config.yaml
n_layer: 10
d_model: 320
n_head: 2
n_kv_head: 2
head_dim: 64
d_mlp: 1280
vocab_size: 16384
activation: "gelu"
norm: "layernorm"
norm_place: "pre"
norm_eps: 1e-06
positions: "rope"
rope_base: 500000.0
rope_fraction: 0.25
qk_norm: false
attn_scale: 0.125
bias: "all"
tie_embeddings: false
parallel_block: true
init: "normal"
init_std_qkv: 0.0291
init_std_o: 0.0
init_std_up: 0.0291
init_std_down: 0.0
optimizer: "muon_variant"
lr: 0.00891
beta1: 0.93
weight_decay: 0.0
lr_head: 0.00462
grad_clip: 0.5
warmup_steps: 200
schedule: "wsd"
decay_fraction: 0.859
decay_shape: "sqrt"
final_lr_fraction: 0.0
batch_tokens: 65536
seq_len: 512
doc_mask: false
train_tokens: 650000000
steps: 9919
dataset: "wikipedia_en"
MLP neurons of a small language model. Each row is named by its layer, matrix (up: input weights) and neuron, and shows model dimensions 32-287. Each number is 128 + 32 x the weight over its row's rms, rounded and kept within 0 to 255. Numbers have three digits each.
After each neuron's rows, "fires on" lists the tokens most often at its 100 highest values on Wikipedia text that the model never trained on.

L7.up779:111137141098125078072064132166078116150137149133160109197122097096194136119203154117128113176234107114083140115119139110147168088128129150119107108133157128176049182122093139167149163115087114173072161129154101159118109118181160107159141124113126137127089118158115083091116154143146108122084132165178115141164108093119066150089104068112113125092084095096157178116118123152166147142105137087090145137152137145153145067211128142136123183186118117095137121188123185200088133093123177084131093112139117144149094101137155158118126086116157144108185126222104089075115149197058143183138098200162117108159113096173106071149143188082126167164113097135109129120069089127108161130129169104113142142116081093132115185177138140149131083120138100124110054171115133178148102090142077
fires on: ",", "| "

L4.up31:168091140143147113056107145093097173077125158105101144149116146081147163063077158118148119114153107165109133100123108072174119199124121075108130104158138121213128137168100126134130119137139130138037083122115138093081151127113099117137104115110110151079156158123091125142100165077087157070138129122178140134091126135081206136091130065110182093092141085102142133134083100076087158151154133099155070169136089110150169099141099122116122179127046123111173142146117087118126108135136086049133170171126164128107131068121087124218123107143103085130185168124169172124206076139153095073128162096107161110164134164112120111152188194130161135125170144106106171125113147128164143147109120147144122094111156094121195151148165082154108139127091114095130108143142143165070115115090106
fires on: ")", "es", "^", ": ", "===", "votes "

L7.up1043:092164128146108046158146127136131098109104176104112075160156064111135125100164134135148089090075128145143151155141154111109100139176123124043109079169108133124170125067176072115150153144064149096162113117070076184185153182152141042130134138162148110164133129050064161184159131109142106120141120128122166131097116175098113103079112156099124094137121139084144082143146119085174129161147171145128179089166145124135092092163107120164121152168111098091151080171090167120120123136129130136151142152066149135095112128109187122162086158084138140074108161110122109124141089138125107074134156137120084115166105156130174118125119128092182117179105160189068147177144137179157185108142132163143135117177127117078088096112150156136139164136095128166095131124138137093095116167143199
fires on: ".", "| ", ":"

L6.up172:106193061151172171180158121106139154127084173138146073166113168101151136085165162109104120061103134166137123084133102107126111130179113145194149131128126131162170153107148087144095152105072177087105094149146086205165141120133184134086171170157155151116112158143158159050201187084135167136159152148112149124116107096133105079110239113038169186110148137104159152121170081077175076109087089153094130050080150154084101111174132120086087134129073139170089075088136151090107160161076117185145115101108138157102107125119129173134167118134140088112086123117081147059154053131139140153142112097148143091109137107093119170145121127095158127141116124151129150121122115139143150117194106157121132142134116115104086083130112169139129105075169116123089091090130151077082157080099156
fires on: "| ", "AUS ", "USA ", "(", "% "

L7.up805:096158129107156041136124176122157148092067121100194164159148163116112157143186106143119141064181075157079114175112174173147139111169160083125081093160131163154152127115115094107064125129118116108153156111144117036143182143115195090206133123132149090099057158053150156156170134075119096187152134099133150111135154120115158091113131122165127156106130104175107165115186115091135072139126168135119117099165141137133126167118153086114107133139110130125133074053161105102151093076147107096155161142092202086070129113106151160130125096101211117146132130122112155151105156145136141129161060154107159130168093061075104101113144144085164086123102104124106088115152104150104127124091161170103158099091123187139138127106109153189116137169154126180117133099132164122079063195134195
fires on: ".", "had ", "+"

L6.up518:110142147091147141049099174117148075116127136103159133132104085086083168146143183161139107084103117146099144152036125166096124140171156153158118100090102156150217098171099136082129104092130068152158121147129122183175130129118099140151119143104148068155170205118059135168158099137166126107107196114111146049147131115132076126120143138160126153055131130131115112143138099130148149112094144049132147105162194131121092053180146175098129142142124132154137100105192083095083167154148137150110099111082091130158130079132138146179084105138114126067130167164178135067135072185106132070133169136131137121107123181119110123163134132117181104187127120180110156146178141111096132157129131107070129097154103123086103111134150155060095114137111136125173142129151122148140116151134145
fires on: ": ", ", ", "- ", "| ", "& ", "and "

L6.up926:147105141202107094110182110104060078173140133068099106120140106072089089098149136138069140129128156180092083126094105160154092098150175113129143138122129200135149113128133112141061063109150069181066134127121079177147115132088155090180121108085136146192188112157168102142166096117121120174089107108122136168136131151066170141121081134080121150087172077112078065148076117115082101073158151142141123118170131148166141105148180134097140124119126133128148161130077088129077110122143169078092097134099140143130126126114119124124163131074159178071124158130110046067131111126133117040153132089095110133178131132148186164149149174151153117120099088146118169096089066105106180102107089104109170150125110125180153089105143194128121126159137205126099114126115167122098172145129128
fires on: "| ", "started ", "began ", "=== "

L6.up1257:085134154086115119093131164178128113152075131130133167142088118134162155138139092119123158078135139168077149096107169193143155170151146178081133116117148166138136116113189099151170192069128127117068075115147136135176124134134136104144079158185145118114086071107136114090177149133198144083128083171214133134196113109044111132083145166144128141078135137122117125093149055121143116195160130124154108094108203117094112123115143092102069151161140126136116086107111123118130131128106160119129134182108136129066124087129146111160132149113145194130195089113072143155094162146052149151118111136183082152158122132080115075082147132113137170118158122128083187128152130107105101154105169162085181164105118117073111110124139131137092165150135072114123137170111158118088089081125121
fires on: ",", "at ", "of ", "approximately "

L6.up96:095058147106139097134169099108094117160112148102075168196089159107130158152100082086151118156101138166153126107149163076078126126154104107197141179139140124129075177115124123151075116086162158083095171130108087188158141124164173129157101109124120085113163184136115123108110144138139102071113113127132212119116157147089122081062091115099126109133139135070144143102146108078107037129171171094106125133117111145062151133144116098165175153175093186093180145159109161082128126069095110148153164139136163117112143138166187179147091142139113150157158163156134134147139110127172109116088202167128104133149167145097127105150029146119121154127155095162123106146156118123169145084117094152132195169112093142114134090148185131155094152081120121169136105031173127089095144112060156
fires on: ". ", "| ", "hand", ": "

L6.up512:105114085116104138129102101162119147174155136118132118119105147066166213139047158122134134110171129174129104160132184061142134091208088082083094127104121159155099096121191134105112177157095144131111095141153160174092130087104136120066090116198155159106153117118114088155127139122148144095090134132188108121106139090122127130059119150083135094165123119140134140081030163065137152129112112148125121148150148141063087113177116157131152145148080123094165166108102139180070146094090156103161057104143126113181114145084096111139114126160170162180136102119141129104126101152089123101109134094060065116164118153117142143105124155102068177101125153109153115134138112112119136116140089165143173132091070170119099129144128108206120138055168071102120122207134147146158106126119131
fires on: "\"", "as ", "of ", "| ", "more ", ": "